MLP neurons of a small language model. Each row is named by its layer, matrix (gate and up: input weights) and neuron, and shows model dimensions 112-367. Each number is 500 + 40 x the weight over its row's rms, rounded and kept within 0 to 999. Numbers have three digits each. A neuron's up and down rows have the sign that makes its largest values positive.
Before each neuron's rows, "fires after" lists the tokens most often just before its 100 highest values on Wikipedia text that the model never trained on; "fires on" lists the tokens most often at its 100 highest values on Wikipedia text that the model never trained on. A number after a token or word is its count.

fires after: " the" 31, " a" 11, " an" 8, " one" 5
fires on: " of" 21, " in" 16, " that" 9, " other" 5, " first" 5
L6.gate825:506422492519502470494481448487516514550470534429426518525550410466485565478482510468457449570475408481510506456522487502468528444552559451515439548441545459459611448437472532511527527580514476467553490522478520445471577508516588509548477519501514505434479497561561480473552538477460500508494510490521528479564536503461558471505499531491514498482432508529475502479392463427543498435447480520428487428462534590546500514531541446535495573509490487522491489505471471538462488441444519504541430512509434369545521523496532557451511571540523584539460542489484587533613498458468478437521469529513552456500497483503447469512410439531506471476515507517519516484454489511492555479511473507491465527493553554572451546410486496518523500550558464449499498504461527515490523550515410
L6.up825:533477502525494448453468490503623604500500533525451566472530537522475531476476494497530505467552584483512548539494456536506543477476553546482457464552541513505461553492552517531531509460568465465547486511503525525502533542481569500545460495501530547468539511475513493491472527560529484508534494461537537482482535566439509514537545605478512526471477487595505516478442513480472488429490543458500520451488507558457547461565505507522449473517532524528437459468460495514469539485508495584450440525492472509530613514533456485516510522515537574597460520499564458480487511487471444509528528516426487590467515447417498544484444548532488526456566460525451462504446526559443529498418515561477541547486551421473457439545526457438472507441447449510530504498527573496435531510518428

fires after: "\n" 60, " =" 23, " a" 5
fires on: "\n" 77, "-" 7, " film" 6
L8.gate431:489435562483497555496532518549561478579522452391522529442548610475498413450459531455487490544519422567477465517486540520522510466495495585439473530506402477523536460526516542528440503542481515483480575507538495458463539480532500530427513526490463482483563540489525493432498519502494497548562435491440568496437510497504530513566600552538521458521490473527475430536468486490434428582507501466472462511540519480484491501578555439536499484540521490486495483454471487458464506486533627525525553442456441470485559505500481497481472545500533539496452518421451533544501528529498447427423494466518481465521523474565504507481539492435461530522441442557522387518515513556467537474498498491497525523488522579492476551490494482502489538480516495575578500489498501498500502557525443
L8.up431:452503532503469508468513504480467483547540515522444440534392506513526533543526520530504544486467542471454528504504511474480546491524449535503480478537482482450519451528498478501517503520485485448483478489619501496547499513525474499452487506440538536515572518513540542485488525468500465503496505482402518580486540437520449439490457464601562468530508470581565499502524527489426518583560518543497449561509475497541479533526516460508454531442577477505500415518478602458486557558445514524485520533487507516541472487407504496506481575462570488555491490506499491505475467478511438500467486470467525483464527548568494547473440555559507482467499530556448544488592528484553542563501469535527522578521501532496476523527466553500491478506493504536469523497505557520493545479497410

fires after: "\n" 94
fires on: "-" 94
L6.gate1014:463499457501448489468443527473516559527413508464585508510461469563536508491537515510486560462441467541527537480554471466373485447532526563504519496534586459548587460459466500529512558539556492549482509477541500503499465411601568496503522531450463497481457567491537482494450554502453496510477490508508457493426497487513450482548559492492504502433539489465473539487530443475526422440450538510532446496461401502520474617429519471488462524499449475470489561453518510466532512456535486474506515530538508555497520495547516550480498496530534547590453553540488482471509456476473532517531473493534462511433567496496489464485511412573469486515556476453553453453507464515479458511568504508520440503516448558512490526509467505531522422495534472498534531503471535476535515499465538
L6.up1014:550511535495486451464490492494515534517566529511505475481489570528504490439509522519516515449508518518555514507487548492491585480488486574485589411441493513448541467547554518549518502538532513417518459534549544549466463546476519570462552541489465528497468519436497494474408512449545521497523520565481394554474468456462421486489538499467492499478511570494494467537496427501513408450492583505531539533543491429547516590453497453445521521437481552491489490502474542470487476447522498510475522491573490489523512509566541539534514524506553452511515588477530486453491518493467483552545521459509561500493500484470493513529486496495445488536429495486519524506567534526563485469542511516480514573454519517501476531553550511503553442494509521420523421537442586462481498485486605

fires after: " s" 30, "." 17, ")" 9, " sup" 6
fires on: "\n" 33, "er" 10, "le" 5, ":" 5, "r" 5
L10.gate745:468587443513450580513540534544527501492503509420527511469539478552431506500464501550543541523436519552572442460530575550509546482498486506466503488490536473469495447486448476508534453436576502468511536562555490572473476435461506507520486499468480464501504571513501482501462499585488577473490463545517495529510462467531511591517457620513499548516523562444494458542470494509520513475444485483512493478519526507508503499449470539416482438538405567432585495501555486517552485507513474581440516507505473527561510461457502487548482520535484521501523449445452504552513511422500529484504481508472488549472509488545509481464553508507560464450540422526453569522525451554432549444607468508529481472504542523544511417520542620573460516472491469537566510454514526529502518505423484
L10.up745:462536465536531436489483484469500481487491592485480541507456497430499479576530471544547541502508467433572523554532523414517534537516517511476480453515460513494443477423511492495495534512482473438552504484542494542485442452489515545506490568487457459563496556436523490523605477484451477445504466463501451462470447493538537443477448478457476450474517503509488486548472516516542503506481646494481488514550508549512383547531503501483455473486543487567484534487473465376468474528549486475567507545492572479479541501426471560509488480523519564566544528486488427526482434497467488514458465504470480492523508552513540472461469543525496492427503498467586519539537517442579439482550500542510526500440497488495485411534521523493498503471495512525528439488474586599581487482496503

fires after: "\n" 53, "==" 17, " ==" 16
fires on: "\n" 89
L4.gate822:483488520553456491460494487518534528526522494432450459555452507583485509462538488513414513542367522617524483478465460510503490479552509565520498548554535523558400498507502508559490504539444558405521469475477530488534450486443407460486447489504470549473554496492469505460478479530410439490540576498523579507514451472516468476515533592516509494556478547505526476510555499500509505486494452514457558577473451533482472499456484460531558483616438555512501441482548479454512510538489504489511461472545457473483543510449520547487495524514506543448483562468499575464535546519489524477538555442470486495582459429484543487489488470486457525451467525505504503469482505530460480476559516565513502499516457549553490470427483557576455486463550518501508477437540540544476490506494555
L4.up822:498544476447578523398594440467472488487477546497502532516511508490472541443446511483482530559516450445586520458491483478523548554514491501482476493443444487514560440457472473535478476464533466470433471538470398504499462582517541537548522528489523523500518524524470534518521435451606508484426509532486495559494534500448471534562467517539505523584580517463516459507506468551469475534463479490555530423479500469503488522545473513510568416503562502501496513520544475455415559519513438529505514509457486486523522494450540522541497500460400524494538553542490454584510547490435476532484530502457519515557585514504461569508452534564588515502507454487415525476566474518442429492535523489508518519496481499483438429567521596494440431478458536534532544512526540490496518406438550

fires after: "|" 32, " |" 20, "\n" 14, "\n " 10
fires on: " F" 19, " Team" 16, " |" 7, " Pos" 6, "F" 5, "L" 5
L6.gate449:493530506511496476474457538471560510511497478474444485454495570549491477426455481494573476480501549554553454465438555452498542474508512548501529472464540528519521520482472445534517514511475512570503489521485496503488411490541515556511505544518477530476535550530485502452450523594499479530546480462500487476463404520463423456462512502469461591460448484486510506543500499403539541588497507529498510533450476465510520554531455508450567499516404519532473564502505564541487468504520516521485475492486449509562548502542543467506437477483460581539490504528533452469477472460503481517559532500514444449502430550505548449491568478536464504593519536494532457502435531568483440521489473444521471506562552439538539517521462529518492547500483483563516544480548529493545430445439503
L6.up449:513508441490457501515583559529530463502542484510538541530480522531493538428486475440529473422477556497405475513514434506484528494472545514514383479447570550522449513549544473499494553560495495480496538468478518475509472464459521512478443585442500396504475568443552474496423463529485487511516540387458548486501479474495485500472515512458514457512494517545511488479393448474528447515519480555559481531511516468528463514496510431443431509470466482472468505474501433509505433490495481512550569430477481503483538507478476469445516456456460464531511524604513488493521445548493519547485504535561521504556537461540447512484484444414482523513525480517628567483528537445527485435580538458519463500532523522511609541547534384553538515488449449557463482569444555512491499490501519

fires after: "\n" 62, " 2000" 10, " 1976" 5, " 1999" 4
fires on: "\n" 96
L7.gate834:494520547464490573466461494518595524522520486438505496469468458476496523591503554508491531575470540488532543516574585573492529471571451565470445452423479545513489516572520477512456507524498535519470490492473478500499445454519484482436544446526472522496514539559470546507501555580463430518434526493495544516484571444477486473437513521586548455577530531506477465526504495494457420641578575413482482605494531519496451526502486492514566565517477529523491521515504525516500493487554448505474499499504499486565447481499466486498440516486508516518472474555498537480481506509579467465472530516484547562510516521568508479507530497464475498468534436478520442408556492489542487485508457568532562523486492500516437485496500501583540516535432491496515526514561486524539429439503527
L7.up834:434540520478493500542457503451477603512511546542549492537507505530439494508477465464531537435524530493525532551527567519485570469506510486458468503488446597507498559480388513506536504482458522530499472543430516467508487530518531561415533465490510509514479496477510552541495549533544536401470492464461554457445543497462445518562506471482491553489548501495496562481491404523474513486520471453525490503528512522482502458516505490529534432511492468476516524433609536478483496585530493628540564504472524540572532459496482486503489552535482461519500526473497569515490479480568410477505492520484493540472564541468499494535588475489505495466456504494605477496559517542514457436547472454470480571480490492528494473491447618519586526463451469476521547505570549524406483478498572

fires after: " (" 30, " \"" 12, "-" 8, "C" 5, "\n" 5
fires on: "im" 13, "c" 13, "d" 12, "om" 10, "w" 9, "m" 9
L7.gate829:535460529552486514513504518570443514534506495505478531458466455528469462467517464480585534528507490473502509535489518494399477482488550517506467536492489558558442473557416416503600484546439432476516482551512534494492459438477517461490503509528485463521475542479513468495470539504472507506544519534467551533481520550498492438514534454489576508446489559418467461557434437526497474577449540487559532527492556633497513588527510554516518487496452507587466607493564487508457532555520513541466548550490460564524539571466528515518475408468536525578510573516439515504467551500499535477498608445486480447501515553486497479435585475536500507552458494456489447534460608462425555497500511469536517533482465521472492537519477479479504464495506523525427471494500504546508456507476531
L7.up829:495566572528476459486513571487518562457529600505435478526419458523516522468535537526530435557469543528564511541493504592481492522531514573463547454510446451449494475478452532501528491468487511510496498542516502490474533433562459545489490452506439540544477567517519524506471525459500482524461514543512480558535554458454581488529513493446539465476487446487487491473502515475540499506473510507447473612567473490509500452499564510492541487510455498509540496557489505527482565516525497575480496522506422462492442506511564456545529558517549497509567565472543478508460519464565419512544530469468531540531600512505517489515492472448487421409419477449629563485514489548502503564451463489519552473520511494513458523531514527456477503479521519522524473468478499486541501439505475

fires after: "\n" 39, " m" 22, " Med" 12, "m" 5
fires on: "-" 38, "ic" 11, "al" 11, "ap" 6, "ol" 5
L10.gate95:447465489525573504536485520459556498515522513519473505523467446570534529552485496468473470472509530549537593493537495546409563485531522552505487488519517430486463410469506452446495480544492460467456563523546473547521438474542472441521461469541570478472468547486478545473466520495529504458537468431485508492414509516443528451533413497532481469450419524491548592513527481507468488532555539586521541511465534491525455455542573471501581505475463505455546477548531510495631443468611562431508479495523470480466514463493438522551445476499551504531505560543497473479533414511496511479482484545496527492565456492545463570454473533512498532519418390534488555495523546497487494562513511412493563517500517468530549461530587571518514539571503460569548483470509492490504450504534491
L10.up95:524479521490507512475465465461522496517508446478445466530484484516528471504477492475490549475537504452481411439495517634587536481490458473549492537492511478526477602549440542435517483564547481461555437499537450526468455573495508473589576498584494501513484475510471465484493525512494555507543457474502503409473465486518514506466549497527547460573463477496533497525586539572539469473486493483565472455579534479533526474593529527514537501460463462512587568415469545561501481524534496535522489509457480559531404434534518470455490480503538485473497505478518558390534524525482504537542436537517592475480458505500519508531537530498487493499568481482485515425501498480451493576448506474543444495451480471507457466482471473478531492554496441482518520489542526464515519532479479

fires after: "\n" 43, ")" 7, "ake" 5
fires on: "\n" 64, "-" 14, "|" 9, "al" 6
L3.gate766:494536538476437546508473496502514484567510554487448522501525502532508487528522512468480535526560446459578464492483445525515494523559454484411520483573498486509495413465516611447481497526499488498505507534429500533488539543467455546512493479483469559466480506487484532478513469475454508492496495561600576498423483483420455520496517518537466486475515498464490513469456533534536494604553517537494496478580550406515492532519451484508507514539531556463496515508466439517546450473521492429477565556510501590507541462476502426438493462545470529440497563516496501577515526428515482526445521499450494559484480533497487457510532515500515463523560469503488505486506438493542452430500526470503525491485452441547529526521539536456484411464503466477559464462547467409513547416549542
L3.up766:478551502494449446467504493564433498485444553477438462508458493575428484490509471537506501464387553491530490529520477533498542471507508459515516536481518517505601540520553467467555512424472488481478503470527476469548540497506452479547554512491521466513531494510520543499493480437459573372484474568484521485470515584484482539461491453528412482495537537369493518530494451525466511590581511543566491538563521448498496460441514502517530536503455557516489419468410480534529536466548501480416541459458485512557486437511561416444543473450581520417479412486554508486446459526561465515477547522549458524501534461552544505494556445508496495516491515462584477501471470516508488486550459502517504451559482442513467497551459483455512625492496528548506532510444442507477521489478435

fires after: "\n" 58, " |" 6
fires on: "In" 30, "\n" 17, "The" 14, "," 13, "ography" 7, "On" 4
L4.gate49:517494516496483477517449522564548546527471502538483561459492588577468571403473493523519430516466505506498528528499458483451563510522473535467520517527536506551517455492585445494517457514509519458444450503536408506505483466450487547535518468468518533463497515480526487482502506434569475523572525576527495528597507497488526468443499506632472466527504488440445489450547446466543480459457548537441470545495490490509470487481486485501456497456440497463463551409483476528500480535571428484487479522484461490545542479489527421550512547490495523527451431547491486430487519583481451522513542505351523529552445523504517514518536469460423538520505412431475471463461444502454553507563504512499526534493524447522551510524539504510521391521486555524484493604545521520557506456496475
L4.up49:544529482435569437539560471560492486476574515491469496524474497594440575416570504485514544574486513535570403495465528501513508472533533537515523444493535515439475470525529482517465471559520547499516455523506450535532543516538528519499566455494445540509536509490479494551512464481558399476538513549479463500481571509543433419500459492550430481514561511508461480553461454488515498505450537477557461546510492581525539404433504445537506515509513533490467465518556521493462529589503454589538525518530541453503522493452521503541513568559525475530490486483474565507508442467542418517472506480445477521600480475559519513547479484548527428543516499578479516458551492500470542505533522520523488550530468496577497432590490506565505413515495451469469505531550516507482478527546511

fires after: "\n" 55, " =" 32, " is" 4
fires on: "\n" 87, " a" 5
L6.gate532:478523558531467532508603530506580541509522461497474472401468551511418501522515489504553567570505484503537433492494581487390508399535505634466480556430496561591525502492434512504507485448444482486517500492555510439450405512550568529487460474488577516458544539514515459462403463504531543528587499514411531563372473479496501449516580524565515510484496530462494485512527452490472484521507459459525532549481472521513471573562496469509516489508447513415545554470514485492546527576548526476444487475469405408518560531512507505492464560548488492536534502497526559423483508530463537488521579476506474461487484519548504521491561460542443520494514457468488469520443476448489488530504476485509491537494441537477491544484500537539540539527427501490459458526527473441500430498532452
L6.up532:509477478455440490484497554546567502511508475506433489481507421517461506476534447453495520497501505489485471601514531454521448490450485503497511517566528490462492577473610451494530571507522552560473482518470453515470545526487461553494473472495494495518566502545519542453525602536524504558472550558450450545511500517511507521529480508464550511418499542482540502481501475486469516500443507593466487543521515487415500470544494473541492476459549488519424500560573486504496505466473573556550532483371423468452418521525503452467500564459597548595434559478451497585498463513517458491489462457492542498547498499425458521456511538478560502472510521541552458447473387511420518457458538556484557484511518563530494468504471477463515450564455491537476531494482560525465535478464402

fires after: "\n" 100
fires on: "|" 100
L4.gate712:503512502423482544482510456546504526483543545431523576472440602476496466511499467482511442570484560506509457490480496515476535485500503587490605485482503499490571540498477490488469513487459586470518436479514488413506486504461429495442536485481469496513499541505481501493526485443494566552499525537482426459507447467490521585511538498545408495494547512432455515522502561527537477562531521425504491546509499466510406511479529523496535497491501578521517513501507471490523438466550411556435604479441555480553503515432479515524479481496488469486505454500420510512490515531459470492495504528502511548451519559528488509500628564483539454500506518523517512539518477555586430450472498567468488508504519505509479464514513467473473539503438466535475487505485536518536521512527478
L4.up712:564465481503445499461537530490404541515542500487472573513417527534525477536522525503505542511490536535531448490407472492531524531434455460448508493473465443521476511508418516548520456517471536497457459470511469515542487462487427500460516464533465473499494452483565499502501593503420492504431549498451528503523499441502469514462502520589549493429509515500463544530472541549435513555544468426534467616546495464487411456477438493529615512495469499505459400477501518459522491462475504557484536460456505412477457489423516505543497548454524509513441481496480562487454493537540493513497487593466509493537552483510504476521482509499512495509535494526484493484475577566503489488516534466460568497408432506541461358462513455557534570499522539465515495492496543515527560544464477

fires after: "\n" 41, " =" 15, ")" 4, " Mar" 4
fires on: "\n" 57, "The" 9, ")" 8, "ini" 4, "ine" 4
L3.gate872:520473471512442491468455479542497513544503591462401540459493401469529498442512489441480562539458479400568402440456530538427474482572488526498522498568507527499476571486520591491483554534494489422531507474504541408465480494490484523496431491555460500550429448559464514444481366478491534517436448492539516448451537511463504457508527500538422450484551540462452486496539456570447532437493470524547509551456496438477481547451544525533471464529485550502488446492518471506496495482490492435529568584520483481506503522534490488435474451450488536499471443466494538492519438491454472490514481493553486466501570492415519473512476563565519433489497512510507470543446552478501463521548484481476484419451502550507514502486497472514528516574482476531511495492522584507472565478505473
L3.up872:516527519487503538479498507597452481436443509444444517544493444508539520491499461501497514436524482490530450559517477485453538500531495488550531517531538540553451598516524499489548486492455511525473453515508515475549531507536426505446467544479471433532496453485504517528509451419518538468532434511537493500494464424477554550475451405553519471471399506468546470456547479432395533513544507500528568515490502534547522526452544518403493507422547538499456457594551503486526400445465552392517474584563471461460490563544503502433461510430520513424503507535564511481447445514447539463492557542543492481514481410508542436482459483543533545488551576507556511463546517482534468475463459448477546487467568484488504571460491541505519484518510479507475539496473637493490460509501513

fires after: "\n" 84, "-" 7
fires on: "-" 85, " •" 7, ":" 5
L8.gate181:496524467495475520495433546474432442491494492481473516530450548483511513516437503500534493524474515516518474499476538540466470490487473429450540518518596520510555467481549515540566484556502514477462494525517518506421495472496557440569556498464451514526483478459575546445490520420447492456447542549505572444516546544438512463523548516544470543479375434461392493525525414570543470435456555575567446582522530523520485498500526520508542522502477438470443528483512491492496483482512522503464513531478457529475463438561509493463460546527454568521521452526462488465448524458522534536516466537527483464486478521499505410469502448528455482557445590511519515502443480474474453517415522530495472506442516447502513640483546547480484564455445455465474443438505498505481491560464473
L8.up181:531485514549492524560603536507531473464567508481456533440420445546546477418446506499563584534469532505455491550531458465476475492474492479510529491467466492510516521471425531506464517545504573467473507489501509478571538492528506541489425487503450551527479577581541444487487513499493465527507512445527451586464569412488492476473480418562572539533490531528432481433446550501506482505500511458555517485437528556543499546479462501543444456455528506538531515477479556542490510531505491564462525425565472494540448523469538486542557538482527511504479546523493588590526519499489505484541475510452497519475483525493477505537466545494480519450515543477496462495536507494587471634497579413460478550481510459511487453457465428548500493507531466506510483501544487472522482416472538

fires after: "\n" 87
fires on: "\n" 97
L6.gate369:488582529441457451514559539528514540534526420438480527395533558582498537497465510474590583512493479474525485523474490513518506487583410536571490475519436545504518440491516535461563485474525521522567460504487427450496484504550570551468465537479462494528499466481479485493470506492487449447509472532479523469492587530527504474498612466504524548548504473464480457532480508476481472498522546475480537451481509537518502475514504522541532456576471544541505531490580454483477465499527542532519542533436479497506516521467547429545516525491489494563586552487445507532444465544505519431487505410469469561479475504514507510516554469431490534485501478438452455501447476574538480510501496552502558537492508572485490479492485485530501486540489565426525512482540477477470471505506500
L6.up369:432466502472474506495510539507533502575576455477410536449396430510510416473536531550496576499474553537502480533456423496507524495422449482497512496481502531541459509581553552491528524553510493425485406502531461480453486459503445470466528571482452532513511519469413474506439522494528440509483476434512577463481488506490567502520592463523555503448462448467493540499540470549484482519490460583494494461469499446462525437474438454478587530458444548534466442491430545540490501513486510456472537497471528453520481471428498486506475466521587543491444427476449485486439506419503503543540503453523525513513427503536532475560510508517546454515452466496469486533545658520526474479542563484466509498458533412498483471443451462527487552407548503495452449538500449484524450510544538

fires after: "\n" 84, "." 7
fires on: "\n" 91, "L" 4
L4.gate6:543497582462473449522559453510538469546437517484519531454469516473480467501464499492504480478458469530557477536489499503514533455475504498512413498489510447534570482520546457487538451490445492521524376493590532463483503517460533527483559429481476546459486514463483514518557570529474457494436496555532430521473469509440556487461529539589499496539446556484521477536486556473557478514538439530493445531548535506504536566461501504509531422524383577518460519471524506548521526469472572470512554475498494509531496490544538530445452539478509487460490379509510487520486545457549516524442577475482442479445457452509571508472551547496490516513598479457483499410514571548525456475456525483529536473396483482514507519488476466504461523458500536527509511537508525523513538527516549
L4.up6:487544504522456506483452456450502472512487540412529478524446485491559478474463535481531541521513559556468491539422516508458534538497524541433530498522490519448501526431483460450506520436482576462600441527510510500553478441477553556482467447489497510535466507494498468509490507466464488490464462605489416495421540547506542486478382503591522505545558531493534508556532509497516519484503531472541490503481527580498485483517499523499544520463459499494544441450496514526491456422509477526480418439544549559494487465501486518552479561537493510579501500517513461438500529421507501503503491547480540486455479532443462531435577452474486476519537409416547520506457423452561460516549503523530498513484528543581548488554485479540504471488505492431469546477512532531487502416491555

fires after: "\n" 66, " place" 8
fires on: "The" 29, " |" 19, "|" 12, "===" 11, "\n" 8, "|---|---|---|---|" 4
L4.gate829:530509543436515540489462558509589526542457587493462563532547483527465493403433515510553536486545510528552512566459484539567485496490503534515563484529429543466506547460485520521478492444497474525508484540494505502437523533507437478498493509464506550532448496443519450508381562454495451405459466549439580528523455519501467529535573555506466551511508526508510576518518481572472577483533476442488473468511486509506464475530502472601562520497447527515435446534522523437512463498534492522526525486559491548530490502535493490532498516475451550514430474485521528499563513457546473492454534394492523389526467443500517537546509508575519469498497461549508382495472512434495479515504482443498516490512468498467555491483447486547510544512505466498492521515538522431480510534533458
L4.up829:471490490433512478507418495519453461468480532500484479451480515595558555510468466560532499467533507446526496527531487492393521518596480496454522562514425461487483475502495505426600473568451454565484460572565514521458496474487434482465520560483389551546507531458434494536503440478509498490485474526514458542549528553488451448485448498600454474487463522531493460506499437490479475525424522424477505557492546503510511530534518497497498534494453519514518524498499478532502479509508452533463529487528557466512472516521486525474522520499593520430458464533494564564500478566540519509485512449511531525494476470453405508482601478586531479480494466552491496498505517559477509501502450531526469514514401438572522423482493516478502459444501528517444470476499546593515476548493497

fires after: "\n" 60, " in" 7, "," 6
fires on: "-" 45, "|" 15, " K" 4
L10.gate6:467517416391439526494496474547595492474496499505544490486537531517504443518522467481576513575532446485470490544414496490510459520489448533575470535527514511522503422531531542484507491541444454517557489563529409425469428516451499418548514508424476489529472435513471565446556457470476468452464453426464552517483518426562551530564482541482549498501502499446493497495575449577420488474456491472514515484452544533545482503525517526547534494526478487489553463492482538516529447515503546563533463458498499494548500503495507517499482477518414472469519492476505544530493469483463535516508472468502535512526562503538445464520548428526511517512496451517468507534462447445478472514458486453554501510479521491451403497483498520630532501538497544447549538503507523521599503551478479
L10.up6:516529525505443447482517469484512528519486547456523454472522524475557540489460585516428508487500495550561483501507475574536473500510483541582545540546518475476523539454426457527452527500530482516580487539553397538500514448539440491452428499631501543530556551474470486506523580411457552523455446543513602518494493580466520502478490534468540540501576501437524505477518433489534464454536456505511518454544483498455461459508482457518462456523480470522482495480487474527541514562513449492501457557446521562460487585596495483477542503569483493529470510474515466516541432483509517472475506508503469530470518509481427485434470534532507421493575567568562505487515499551509464555517535483459466492472532568481520489506547453497490547487534465523517523510414526472483504535561440

fires after: "\n" 39, "." 20, " (" 13, " where" 11, "," 6
fires on: "\n" 34, " he" 14, "a" 7, " (" 6, " He" 6
L7.gate726:541457450527444409545449538488461553514462488475478495494506521501488547483475482489552489470485528532480478538524504482428515408569474513457520493506488530477584496429515476513566480512485491564602458450492471454557380465488495498487468550517475553490562461476534537537412574493450438568462549532480576489513504418434414509480519525445443546476500542540472418515506440430488462442450497538510489523504551549468521534476507474445447490546558479498512479497541562471548469534545461507548433498546471520536498459495484484503445550472510514546473550472487497472463471499488542463507500473549493544504474515493510555488530494536511477446482464418544489509499519438518438550493535486506437550494502559468541510458435574454462446435466449503509479488479521512490524511513607
L7.up726:522551499518495518498517530445536485469458474584540553396555548561541522555469503492539571439471483585474434468529472532481493482564470487533493551453527486509602501523453469495521505501436567506535495459526523449450477525546473547461529551505538514532494461462467513456505506570571417452528500487445455538455523448416488549555520539460436597486540504473503423551507479537509508548485532516508452545509516577508512474447486495531506510484497483478466485517522542455557456527513581492417558501486411555539543488485520544487504528463489508520517525532487539398498448453501430531516476509448535486546474469506512494484486449497487505494475356501494469535520532508451538556514527540474543511503494486533493512487536458464495495505523516575461561510524448480536530544447473

fires after: "\n" 62, "iety" 5, " number" 4
fires on: "-" 33, "\n" 28, " of" 24, "ing" 4
L8.gate845:451502545480507564464446553489463487502528462403492475484474479478508471497483479446487524522525554547488510444459481458487442457490508561484499508557606495550530486517526519474522497583498535521431509461456402543402451571493448480504522438491536506512500500525488493452513454426539515497475572558569503509507569523523527392484539512587553513510487482475442541499424455542475484467374485551550484489511561525581546510553572458482517535526479508455484541443438537483473533452477526478487487541525508510468492481494458521497467481461500539548498447554520514479498558475405601498567466424471506537468540507561414485512469471483504571497497471522472474464515437508495475443437516522493495578471465470442464568460552461417539455547494466546513504529510446436563477466441512
L8.up845:509452453508415468460480498508477531546493491534488511524513603586508511496490520473568462494430462505581435465485516559456534516487502502526484464430507526394498491504488453490467521456461544448513449508532479506484522485526444471506522520524525526514498506545499506435482483500428502506484517564483526482498467565527527487456483521513447496518497538409570480503531446533467499488497470544527540481458509497540506449567547458490485542509453543525509557525525480430628444481520492497506465496499493461525465542517579450454547462481466539490487507530482543507500523527540485453558493494431514556519492577579577583474614499540511484502394472498578534487524500528509457557551537512525499523484496515560550463439521535486358498425531457493477515494554407546546528529554559

fires after: " the" 13, " a" 9, "'s" 8, " The" 8, " type" 7, " his" 5
fires on: " of" 40, " do" 5, " The" 5
L7.gate627:469473493496561511493458470464439512481516473521523510519486530434537549486563519484483435487506468490516476508464542534498498479446442454530480537523572452483480455483499511496488537532500421533537494567517375544456484534471473513533572615541457515444569515448537420489481500551451543511479483571463476497484458540543473588515501569453515493510406479480414466505471519424517520530436536500538505454431534552445539472502482478457454487464551501466494448503525504462545482478502477518467486449513479479453495480585532532477398531485556568574511392527488471530518519496449518477481497497488523545491531523520410460526511510424540545433449445541607489543533482483562547476484530498495506452498531511495547446447473512504537496432476528502449525479468543453410407505457411
L7.up627:567436502468543507424499437458516493498491563536461414549470517529481461585535481524499482499467457538488457494569589462473422493486519497453532478566487536500520524480530495529558463492476523439422523458440536477531562455530501504423459512455508520475547514490445522492531496518489559448492464566519589476517483497447501470474474509527500555501529485506522476456528461517558523439512468537407444489443554475498491494529520489471499466523555486440389509507502476465511433515510517529531507519467468476517541555436490487536523512486482537557544463487470523522515546497490483513532432522447489520481520498526470469446493539516449482505520514523510478599506540537484467566458514574451514513518521510514490514483450447515548590469565451380515483463474518516611571502513449

fires after: "\n" 43, "-" 9, "," 4, " " 4
fires on: "-" 22, "|" 17, " |" 16, "," 8, " from" 6, " in" 6
L10.gate544:523517490413545476531549509490551483484465478378495452499494469512521474488533494513512498569470539515499540494497487553577446523554524522464410444519549488520542480537542498513604528507492493520494489541512423477380500502435495565516551481523502458512514487583502497435465502480488463481454566460492570494546548557551537517540463451482498521510595497464563493501445519551480509473483486505466492515491511496556515471386557502435521439534589521446501563529541502525574526554468485481489421484520522576492416544425526531468428499552488544487448469489508484513473574511468529411511519540512491514510510471495548542562556541463493465526452522515516484469471454584527464485511449539469530560564456456574535504532505498529507493537503414547522567516446507507493547573466510
L10.up544:597446520500462439475470511462594474526412538479420463542492490504578497499480428475574461509488442554493481542521470454560489508540501455473535513518475452528438478480505438534529550508440509495517466486426528461474494531563493489538516542535512510568536523439567421479537482513558525499506535513436527549518520473438456497410508520526458515544576476478520421475461458471466520508496454528524480505503439528544582583481478511503479515499442499509455482475503564530496443499435546491512442500423508516504511538480506474547514572538533599539539452444499436457566514481506461542520522538502516488505535429551498489489546510555467458506504454518435495482411441500514577496510560476444442510492517514484465523458489403461474545471482462457471558562576505496461525515552475